{
  "n_layer": 8,
  "d_model": 640,
  "n_head": 5,
  "n_kv_head": 1,
  "head_dim": 128,
  "d_mlp": 1728,
  "vocab_size": 26603,
  "activation": "swiglu",
  "norm": "rmsnorm",
  "norm_place": "pre",
  "norm_eps": 1e-06,
  "positions": "rope",
  "rope_base": 55700.0,
  "rope_fraction": 1.0,
  "qk_norm": true,
  "attn_scale": 0.0884,
  "bias": "none",
  "tie_embeddings": false,
  "parallel_block": false,
  "init": "normal",
  "init_std_qkv": 0.0149,
  "init_std_o": 0.0,
  "init_std_up": 0.0149,
  "init_std_down": 0.0,
  "optimizer": "muon_variant",
  "lr": 0.018,
  "lr_mult_qkv": 0.7,
  "lr_mult_o": 0.687,
  "beta1": 0.93,
  "lr_head": 0.00367,
  "warmup_steps": 0,
  "schedule": "cos",
  "final_lr_fraction": 0.1,
  "batch_tokens": [65536, 131072],
  "seq_len": 2048,
  "doc_mask": true,
  "train_tokens": 772600000,
  "steps": 8500,
  "dataset": "wikipedia_en"
}
MLP neurons of a small language model. Each row is named by its layer, matrix (gate and up: input weights) and neuron, and shows model dimensions 288-543. Each number is 128 + 24 x the weight over its row's rms, rounded and kept within 0 to 255. Numbers have three digits each. A neuron's up and down rows have the sign that makes its largest values positive.
Before each neuron's rows, "fires after" lists the tokens most often just before its 100 highest values on Wikipedia text that the model never trained on.

fires after: ",", ".\n", " September", " April", " January", " June"
L2.gate158:134131122104134113107132114126150149170153161159120148153135124125138148135132102082126144108093121126133168132118106154104114135107147161123111174175157113115131168137135137159148101212129090132077110106134161110158123126110146104137122147129129123137108121113166110178148136121139140130160138114073124127123158156097111143147123137110129107126134115146117098126114139111169098151099152165177167093107177104141100148130112141062107138145114159117132165128127109134100099120139152128146132149093164154197186129165129154134083162116112122165137125154101174153095168109123098120127134151136131177130102159143157113136129117139176113136113120134128149117189123137095146139209134126065129128114086084136120146150092118171100126147148122172145152133125159125097124146151098
L2.up158:149110138151106114125128129121136146122146149120134109104068130148098109103132145121106079109170114136198124145109126112096150119141176134162096066105130132112123126115145148120085147129135148157118126121110149115142107120115074182134123127143116127145125142102141131141110149129101168125144129146075100112132148083133148097118133113135199130127097091138112138143144126163069122119113137190106138142088103149101146149132121139124146098137115138152129075125118125144106132158096135111106157114109138124124146115150123122161172131122113134118101129183112163097102161077102105138111137133108150102141138150132082124090133111083096109123127136142158127114128112159118119159117104161134136133093153138139129143124150137120134159155134121143150148132110149150149136198139126

fires after: " |", ",", " Released", " every"
L2.gate1519:133136174134133122099138114129087118110176164083094142142124082093169110125113139152126121189088140116147145128142122092102149126138131188129087160126123110146143149098121144133170162108075141149122140156122129176121140131095090101134131128072126084096114141117148098161136147112103137111125141135119127095113137126163104134119114119155141150104128150104137167162130154170112155096161126140100090138114132107134139142112126145130121141130130130102133130100115120133135096120109139166154119156128083127103110161175130094151145183116113120121124134122177122103119178144128122117124108117140098125141073152146158140131120124141102165141086111104170114098135128145146094161124130097133116165112157127124133096145129102088128130168110141122148129105153170138142086129116156
L2.up1519:117090121146116158163118108121108134135121108137132101094168132133131115134162192137116121149116126113136151141128143141102115114158087158140160118110120160149083150093130109123098141121107117128126145129114094186111164147148145092095174182119118124100089125168139124140115140162101185087180175134153078143134092104091117160092104117138151127129096093126144090122157133142131127100121123157123173126107156122137140110135122142088144151124132130125168141132154135114116131109132111088168089146121157123140174103157105120119083178149135116121055153118084063148109081128109137106120165120159111127079102102090118145159086106105106123130149107086144139150162131175121101109122174147154154114140153101153155098113119141098147104147150115125105137081105152146116118165092151

fires after: "==", " the", " and", "\n\n"
L2.gate961:128144123138105116136164117096117152117106078131131120128153136117146106153158098144127173137095135118168133101121147145132153170177094136148149123135151118135127128133154155130146155102141106147127111131122151134091149121126170101076142097110142090108170126135177162145139123114115144119112068125142106192120118166132150097136088112181152126120108164151126115086187126112135141072130130106166113144147144100149131087137077137130126146151133094150120102127147145111147153159129088100131084133140109140083111146127186159122149121161114146136099099152147111128114165130137155151118108142133110108076087112114170129121131152130129134117143119147158177100096124154111149097090177113151102148150139123152086134143148141132146176135098133105160144125155117154174134139157151
L2.up961:137171146137133100128125082105101148082108096156151127127149135106120103146176114114124117107126095131157139069143149115151134158145120130128116120128176100109155125127142135118098133095137111130109137170137117164111160136109143089085130083173181086086150126118129145138140095151149122122113094150152136147144131117142101134131142128167156100106127154099143099114163079163148151074111118079155127138155148117110141101139075119143140166130118117156110116136161161117185172130144085061136114155123117136091143129144221140080115079157134135156120145165130153121102175109120128113146125141112148101100095111125146113147140145103106092109122146156142105130126163153101167135115144130147150149142124142123108092150168158162166150148137134104149145115144074133128124134125162

fires after: " in", " of", " to", " from", ","
L2.gate590:157142103138165152123129115130141097161124144122126129127137178089112154143129165185085149113133111104087132119136158110130123138165142148104112116093113148157130147092125112096171149150126113156098132109062153129142091120078121092105145145143132115108127147108127149129097137119117118151094101138136157097125132149149128148130148164066121121086134112108127131109105154158113133150195072127127124109106127163146112124148140131148111125171123135108097205130096147152147145166119128110116134123163127126110127131089145153092109111124178149129151096129115152142185135103129145142102184107103086094135151091078079137127114121106128133140126132107117132140128131152095114147158101123112169100117157123092119110139191128122091142127099156189131140146116101131106124099162134
L2.up590:150139105109163137116146135119151084166113134127155112068101171070132128117139110198103137135133146134101145114173151121116113159147140120133151104098102099143143161092121085173158124120131153129122124150113129151140108109101099111116141119191144111123120142092161130126097148117101086123117150136168121117120137154141138139088113129123114136141122135128093164165094145126122122088164113128103111112137117102153110129155113168144081153146143139149132149150128133152159146139124132141108147131149151103101151148116134172133139113095136182100173104112153154121153138147114154116152158137096135145155129098090088124152137112120145143138102129070088144127157133150134132114141089089087167133150161120102119134160149121102148150137157153162104177119134100141127144085174109

fires after: " in", ",", " that", "06", "05"
L2.gate1667:141137127131098124147109103151137119184151151122136134133074109162133114127158176119134143098151141130104124095158100095113105142111111136142152124143120148134146119077122163115136108113136168117113134131126138137096115090093094129115131098137140113127138149118145127095132115135121134149138136149154153118119077100145113125142110095124101086127091126181138169113110132140124145129156111118098166138146130079187142067081122135126150142164112143133141126119133110166136108160154126120102144171169093121116149150159157124153118117157063098124142143127109119152128153060141091153075173137119145142172101090099121150131129160161079128145122134143125143143112107121121137132118159113115173110124132070104070107147103162142125122110130127163142124123080127130133135129119157
L2.up1667:146170133113091145107133129165159129138109104118130125154139132097111116138126143083092116082139155162144159098090138141143145140157130172109080162115103176099141157127126173121128135073133145154114130115135092112131088124116097125144102136121096128172137123164164127142120074148089140148137135144170115142121081133173181136095131169121127141109151177160136150130125174128089142088115116172135125108137098109093124108127101125127146129121118131107141116147143078132119115112084091144134098156113066107129126113083079105162147101082132134129107116090082132150098132122154114110068111150121125123118124148078074140143168119136102111158130133129126131086147083120115121133122113083117094116145107108157105118102125122141103086125152115153137152140088182127126150178084107

fires after: " ", " |"
L2.gate754:163122116125129128087152108116141115108133104105105074110088125100103152089142129112120143116132128120146084104129108091154155111142110140153126158125136134153113131110116104106100093135165071146118151158118116136117117105094167136111117169152162143062143109132128159173091129140148145106128179116122127140159130112109149112115135067133150145121113094140125188129150168126098137154151112129125119138125112138129166059101100156165121153121130170107158095132151120153163160120114102143135139140101102126131153144129125159130133106107100123143116155089123078121095094141097113136136123112099130131139070125094121122131122110115125072140149139144131092141089123128120116172105108126127125114128163123143148089162113127154087140102121089103183113138099147152103127119146192
L2.up754:112137105166135120115129176124139111181142135137121135096106109147106150127136110080111088157131153117175102128136120112095154152115155137151149147163177182161144153131111109109161139105125141125171130142125113159105146119153147154117097133110130117107132100136115121118106111143095098131147116123118112106127124116145128178096121117119116108159109059155133098113109138159122096126164145086102128112173143130150131126143119128135144138111136149155157141160098072128130164123157109128140118152135170172118140130119113179175101084130117105145154157132134129106119144090083169154120105169135134154095120119129136172107120146170118050096137143077158120086109106117105065110135145125110123133119092105158087138190109129188162111125162127161150112088143116145149132095117130

fires after: "20", "19"
L2.gate71:192136071122111173119090143135122110144113123122145155115127114151133124086119090107150147109095119151139121143097108135151146150182116138113181114131163081125144109118146128109113132131122141141148145139124121115132098159086165103123109159123132124155104162106127155106122172117104116111110161142129142163116146139135108129115139137127142148131126144105073099130113123142124036097128068109126091092100124081143091085121145094121136105097113158152123127109166146105131142138101171130097139147145117121125100153130166171128110115113128141104134144146120149125147069108141093157102164138151171142105127118142123118149144107128106120131137115127081136092135135122134157170114068138127126178168095115132127117124091136118131090132152149126155190075140148111128156130130165
L2.up71:136173112143112137131120123110124146092126090107154123140068130095131136064151089160146147162115155153152157126112162122154106134118142170118139098147135109153136139092155117133066116137091127137153143087113110130114105163087123136110134062112130140137094112133154107143116121120101148091150141153133126106119103135096091110120138122184151172112132097149140139124149126123100103143147123157104124104112105124135138083211084143136122139116162118167127160123117113146127131139111186125118126079157130138137144071118105089093151134111108164108150138130123109122143162095162132098112135169136118106138126123109134142123106149098147122139155137182109158109142197131139097126104151123082114166122184139099149176110092137142154169132127143113128133060129098097156098108129107

fires after: "19", "20"
L2.gate1554:115161142109179143121146126053133151160122127109140133135149169111162146144113155126107131159123109129144112091184112097170134128104101132088126126139168104189102119109121101128150152113071151084114145110134148126053081140113085104164122127131114144133172158153126113150117103098107152102186106137144107146169100138154161129148121146122100101140087075122116103101125114120083111112135101168114161145095144120119142149087136141181112086147119122118160133161149123122191125104117154123119105087079118114105140113142138153178167164157121129139087117148082136146112143107134098155174146121096130096127105105144134158134143133155111123149167139102108122125136144150110151093151124135146125172134123117129143140062120098156127095148133116153108181083123125151122106069118152
L2.up1554:187110153101144150164141124108145167144144152118132112130169126085160133118091157123180131107132094122087104158123127117083128159153099123115160143154123125124151147131140111120142118072120123116098144099126141148151156128157137120101149168114100130131133113033134166110137129125088090168101117132155142109091134107103132128140129101100111179116131120136126092096107158126173148131128114119112169111143145116081120137111130183121111107137157118104142097143108137115138158144125126127135096132119118152066113129126098145112113112125127121098168107105137108105148105116145128090122140133112125139109112160138101097152090171177144117118154148126141117147115110112180158093126140169122147122145149139149117124136138160090166125093114125161149104125131123153126095130095108

fires after: " ", "19", "11", "-", " on"
L2.gate987:151149141130140143103142087092130098141168156110130109122146147137139122143164104125114136145143153129120079126116105134118160106120077155091119133162152093154103128150148096137127099142115099149129083136120174129132146112136177148119101099115133119150123119161091137153158109113161070149151120157149101127124140094158157153144113100141120128128114133099152159168112106132153132125126120114132134125122140078125106141127105139095175133163142136120084151105158134165158119109146163128125166144094139147105151154112102152139096167128119142169093118095063129144085162087109149117138134111151091153167163106126108143134115115126096140151095097149110097120123129153124134112148118165118144116139142114138169113174132160117126119135089159148133095104083134106170129176093127
L2.up987:156120140142133118122150121148145133133115106076160143115150113148123126140147138145108101158176106139103102135119121134142115111104118121115127127139154124120118115135129120137121106155106101153110143114125124134105168146113146164106076125145135126128124124112109135150154138092156120113163092156153117150123124098146164175142139124137112096150128142088167136137144125149149138102117111127118137117088169111108102151139104120121165116183144105107134115110142089151138111140128138117074127125108179149120134160132148086133085081137086096163097101108097110136142134122177123126142150117084103180148164054115118194093139098135068109122112151127141135113144108150131142145163173139146125161151172142138129117135148178124127116149107100133150101111127121131136124176126128

fires after: " ", "-"
L2.gate960:138108093179146124132159133105144117128101100116109128154122101110113133114102124113127090140080126124138143096121150152127109096169099092124118119150129125111119164110134140137130113132138105133140135126142202145117105153131151156114179152134133140144092117171146117111158196122154165085146155100184132156138143113132128104177130119130178091099125119092145086130138140126128127132106119155134103128110152124138131143138147136129191101124150121118115133137147147079114139127117120144152124146076102155091143164143137145128156153101088122124081128140128155157107126109160122097122098123107116165116140117128124148147155125166137127141137081143101130164138123146114110155114104093106098119114075174086122096155109132149122150100159139085141131154104138117120070102082098
L2.up960:130117143116140126127182149134096153123119091122113129092156141107078130120089121085128099113131166101147176148156135138148114120220098069130134147141140165114161148084134145119085159115106136099136116124181117142138142136078138102116148098131101129143142115141118148140178160143140132081105097110137130141132132138108152134152128138144138111144150152147088154113150148122116160136131129142122105165131125137119116136130144120115155096099106157111129126174078130130106143109121122115137125134159158117135081146123136156144139137141160103117131151166107115096067153095117128112122116136155138161142120125162126129125121093165131153114125135141085130172115135133103102136091134106146080116100109145094135098122139151140126147124161116128125125126132116112143081143132094

fires after: " |\n", " ", "11", "06", "07", "08"
L2.gate487:112155138127095150135133139103121142106114162137124091124107125121127129141147130135098150178125144144151140143155150110167115127120149102156144142158077124123156140133137146131126137108162122088172113131147122114107125134094072169135118105140135109136086125082163128109113176141152145128099113147152145160103148115159124114115149125113148098143123143093105127114162150125113104135170165137127121121164142088119115089104099126132072161159087116123167153169160163127188131150117100111162168119140198162148130155149127114158107155137127147123124130141167155150184124132162114146132109127139144107099120110169117117116129191119155117091123141141152158135148159156133106129100130129125123120123089142061135111131100133122160102117115104127154147138102097147170115141157106
L2.up487:122139142124151121133117154093118144111122132130094122141128126177108134144086136127125120140158171130089138152137148123132106117164117138150184109146100124126179131107166138182144131124114085122150104151154154096144155116111089155150130122140156131180123145145184143105102140106064153148119125114091124156140145132131106136106156125104152107137141149152080128112147147135145121147138126129128115148165097170131090104177119117146105145129128103140190097135145170115149150119151118120112150112157183143175145124133147122126087152125154145119139121164155125152126138150136154117128118092169191075132135075162135116124126117131182128127109122086129135167124128151147102150120133146156138128148158148120164152152138116135128129139132098150137126173111126111156150171173113

fires after: " ", " ("
L2.gate509:180176095111125127120147097134114114077132165138095147169094132112134148142126145160135134127137151084150164159118165101105141083133115132079108137131158119081107155108114138134110115093103141102137109178042139089129128145102113099162122123092139130131146171137175115109131170122135129091157166108140126153133104158164108092131097154101158129111109129112135140117115115152099144092145140126125172110159137130132124150094099124132134121107091111155086143151148126141155176110136094124133123141150107139093139123104137127190119126130126152130131135178114131094129123112121130091087155127201111126090180132128118115107096133107128138095128168115129117082131102102093132114143107152133065106144137098120105077112108134083156137177098128139128122147120129143163141128107138
L2.up509:097114131125082109157115128151137136155109176127129096167138112139104141089132082116069131073166126083102088175101136131121130147148164132131131122109126134153146113094129115153139111161142110153089090156141120097145149160155134095137098106104114104119114120116088068193119099140125153140119068138160127112140098126145142083138145126087145121087082134149149146145123122103153114165124174131109127142112180119150130157153151145087134140156142078126158120102131095117128098149154102146127150134093123122100115108086173155090111110137107114110117145112178142097144133124152129094124092177103115126115086128145120129148136130140129086155113113141113163170141137097133092130088126132108125135136115131115106137139119155210127150135139139105104095186130128111158178134112109

fires after: " |", " well", " such", ","
L2.gate1442:114094198124117120131164087104130117147115127125165102162137130107108117120113109098120107124125074100095099110116157123093128080109147134134133157113131147133156100156114111147160112126157137119128070136055114158121142143151169168137125134138115152127119150120120136109070131171123131081109136107162136141108137121111098143117166126152123139130126158155113098177082173137164110136148117148142159123153138101099139140155112139120127154123090149129154117141144127197107093210125107148135126108117167130149138136135130149123159119078109143075156151120132099124110133124108076121135120119131127140126137163095136099126146122118121106136106127125126134105144133116094189121160151113132099139144118135158120125130100108143143107115144128058114083087107137108163126143097147
L2.up1442:130144136106163146153136137127159118118156072157147123106116156140123109106087139103122123150144166108144156139122115152160107153160102113146109100126123109106149106103138138120146124136112124124150134152099114098207131156155123142128124146139162116142107106133101087082123141171117138091117099122111102138114150143107085160137108152157139121163132158147079122161158171098131138100138139148122084132115143093081121114104148118111111080132111125133132129101132161080165149107150137114118082101133164110120051092153149157147119149159112127115120104151197133099127143106174137160183150136173090101118133164119149100117116135120124102133109155114124146134079141127097101111123126123089159128094119125104133121131100139134035141124122109130138130121136104176130121114140109

fires after: ",", "00"
L2.gate343:138105123165163173176122116127123172142114131122121127077167124167117145157130115136142100143131102110098128120111110151118164132145126104135166130159127094115149136132148132145166149108130125150117103117141122083152172137126132113169110132153129110111116168083124128143142142124148109141090109126128160118113143160144083106143105128099120130127108117138144116109100113117167126105113108114099135127103151149094111119132116133103171142131118149094156177110192106158135125151133127101141148062079141128066112094119178083143129131111144152126113150114117128151113132101132120131140131145131126108129144163115185134143136142126111111099133144088097154101123106141091108098157106129166106143169114125107128130095094096144139103105107117091152099102112097120126126128144130
L2.up343:124093121151107148128151134144149133105148065128138180133093119153095114138190091123117153149121137141155124146129123159132148144161136150136146113120125127116118123129141120101127132131137127089130145130079107166143134124102116162136151127139131076061133159129069128129084122120113128097121139144134080129098150150196141128123158145185136139139144115150081169107130124136116115134141121133127075121120129150121131116100142106112129158121118138095142098132136103157136153072112153171080153125141085108121115111145147066120152147151125115121156101156151127137160134089151156100151180151111138137105157154109168124109161134141122107103128136117175123122112133157105119124152162132128109093148147117091135098128156129123104090111149110156063140105152137137094140147137146

fires after: " ", ".", "19"
L2.gate1290:133098122134125121130139194152100146068119102110148120177106106115109115158112100145121141161096140190151117163141119134128130102099126154185127129164148132098125125129141144125119121165137166118102141161118161126083142160164133066138141127111137112161170163155125125148132120140112140143147113134103155132116116129157113171148106090153175160123126153121142125117142139154132138139146112140151113135096104139165118148144130083129123135117157150100158131140150120175144126122158130135096167156144111118175159132121116158112212091072094113133126090124132154084079120144134095149139105087101131148141123133157112128125130112114145151106152090122140156143119116121088161087137109168139122136131101175098145121166131144138116114142112115150175134146144115116155111097134170
L2.up1290:109136117110087115141162145119134109085166093137110158161135128137161130132128096137121120141111141159100098090095126142131159120136125124168118140134131110117153098134122143119170099141121115129158117118124152110108140147167091081121157140150153097136178146156140130122112139155130138147118072128136131129103130125090137149137141157133171173104112129130113127087138148105163102123138133129144173116154155143161116148073155145104113130073171117137147135165100091124149128133138124118150142156087116133141151109104132116145163092113114114136133079092147136117093169089158116128151107182133136090132118081118113133138127102098139099149136134118190118130095126120088091101151116114107140110077143136106109162134162120106099099159109127123136132155132170134115075093139118

fires after: " |", " ", " on", " April"
L2.gate1326:187128153149115154122146115149134152123068135095140119125095082122125128150177121125132081165118151080181159137119116133106127106103141136148129140096147108174093146131080104129140069129097100157126135168123120109144130107124147124100158089133081133149070092124112142116146097146100107135182108130154158137137110154107152121138131165098133103111149131114117147143118156142141132087124106150130112111104126116101110115125175110150142133137153102156113124132165139127153159154089162136091128115105175148123129148158097126098117168108108115115094158134103103129118127156156138083149178112122122122118095129144141127166114066130154141139141120117174081160181133177125109100142098146155129135142173120081102132110118088099133132162120116116099147091170122101125183136103149
L2.up1326:151140111111147137154106085126180111115133171103131140156132110101103095108135144116119104147134113112172144110115152155130236124121113145090147128114111137097147160099136136136100122119143169118114111135092141162057139103145167097091131123137137089106130124115123131106125151141109139109144145108126087101101180121106103114141101152129127142109089144116135145113151102138137138124119087117133086146144136137098141131148159120115138131124137131117101198058116093118140083138093146115155129165173126190153115147142112109109097132144128081148128103125147142144148113115136138142140162142106118090115123122115122130118163123142167148142124101128135128107121129141140194081145118131163077135161151099117179130118119125088122100127127160085155131141108148077088126131139093

fires after: "20", "19"
L2.gate1297:106106121150139119177116130128150126132096118164139160141163157159094153088075122157128144121132170101112169081143176133124082151122126150118161112121135125122127136115129153098128075120101120128145082156110146118168099164153127141148113109107145158122130100138158149129166113157140094128116144128147154145147133152127154122163106138133082163162197139125104125193101090135092157122144135143164135157117176087163156119078075097140142112146105134073144123154136136076142158113126154100138117113069084140141139117142181117123116158167114115100150149160140118139139128141108098088158124114111166176134146169137104125121144116107149115129166098117117152160091135195100134109118099150085142148129132115152114141132193116135121139162118089150116149104114131120130132123106113
L2.up1297:120108106075149153107116115119147143151142139109148126163112172148081150194099164137108130107101091117156133159144112124131174147113131168140136123113131125124166127120124123111198129111125103105119130166129080122133113121154114096124111142149076120072116090150138164115099104111110088138121132142110133120148155159129120124145112123109118138125106135119110111121098177101117155126138100133120117158081092109093108145084113121132123134109094113127122126136132132087150164153134116111137128165117146123132134110129138157146086124165103134144146154112141167112146113063118126095149135149132178110132113110114132151147129127166117132108129135105097071099141144156146119148144124176158113148131108114131116171133100166088152171140119088140074139120150142101118129131120114

fires after: " |", "=="
L2.gate160:114118140152110138145095108138109107148100131141135178135137135105097152139151158116107118139150144122145111137100146183141120136107098132142158076124124117143153094127118159078125109121133105143155120170168116100099129114078144128143153123112135119133149135141110122083191086155133108142123133116131147155157119136108117131216141151129159153123118107103032154100145152118061134108103107123146100135107124171143128120114105089157142159163065090144145150096125153124147071132118167148160107160112056089122171134137098138133119125090116177134118171147122126105142133134159160138120116126124117114102105111096090104154094139137137124162103096131098136128129120141115137146095138119141120118136108127135145109159118121143074161122121105150116132133120119136153125112128157
L2.up160:117170154144115088167137114162106127129100124119164149206154096151113162106152148140109137117101122116145113145117129121148137091082117122121139089134083113132149092130129135102120081098109156080137112148175109077113126118117153153166104142140134116116097098143148114150122075123153082174120121087144112181105089106159127078156131108177162084125142126127113136109149136164133129152112159154088103167110134150101110095128129111133139136113086123104176124073134106124151115113109079144161123109100104100109135127116094154122149193099109143136124091119118128106140123173115135128168124170125142103095128161162123148136128130153135114142126151080132114117152134098101088129124172154117097137132107138088079102214148117140116118146097149144163131110130103115154136139130124

fires after: "1", "2", "3", ",", "7"
L2.gate1072:093120123144135140094131164103101161136145163109113153098104105115098154147132126121132070132132104141156154075084112111131089128104165136205157143114154108153125133184149100128148146128143111148112106146105131134145128125110151094157148136113138108150104161104138078173165109158092167132140104178142100107137119132117109124124146194115140124136114111127088121137100133138110175144149123169109158107162117064153113160142148156082141128138145134115166161070160099153145123118140103103126101126146168109137171134156146141114116186165070125112111134140145114124138105082151146156134145079107104114102073169111137097103128146090139136131081105037143096138117129118142173130147150179118101155092169141127115133104150152145148105109153122123178153148182152164163132124105169
L2.up1072:121106131105168098103132166125114155157135121172128173143126148139188156097151123133164120098153174117126094140134155158123114103167118148150177140090142092163140132142148114144141125105119127114149110162093133116125142098111166161104109130146104078184144107123126115146138137094106145123099085089105132099139098124093172122160138154104133135094111141143153149133068135081177165120112120134108119124125148064107129135100160140120160122144137097108122173113155122106132123106135137173145153114145138100104094154159120130111146123150162095129115154123151105168170146109078136185128128134122118080120088173111151157096146104128121139116140141115134127090122116095088179110136116129112105094102175134123137125102146142133149144141115115133164121180137101172160131102104160

fires after: " |", " was", " the"
L2.gate1441:116102121107153150129117125189094167151128140148133125121122107129127121136129098143150144163111105114150145089132151122139130098066113110124149126122160138116144108120149134143145097109110141174154160175108125116135147141163108114170129119120117089092088171150126144139120094131126108151127083145070166077133159094127159140149120151141106164079118120102117110153141129113089121165120114102127102119077135121148155123137103116104133140138127145145149138123120079133112136125126131133127147137133080149093180105152152140143096113113129150181133058146147138130118121115103104119113138128121124140179105144156145128118171160081129118144111120154124113149130094137093076109163114164130106155097132177140121107134103139131127154124121100114107128118146122146125138096175121
L2.up1441:181133149097136149146110155148124108110129148157121151146117158128122093163078131118131159136101142075128126119127130135133147097103123120123138130129114155110107111118165165124138139130103149125159121177128111145128164156098097141094146122112162107103121130162144144105120114094129131165140087144111098147091157175139124135128131136168115121113131070099079100128152114130128137169151123097136148137135130112134127113122109130107133144173157182140122102112074095142148132117120128135130105146131120136146147140200096143149076127092129155150124108126098145143141125120129161110122123137101144119126123135150147102109139108111138127168142134085159135113119119096101134177156113127121098171156112156097178085177131087120172179139119121133102131116121140131125135120127130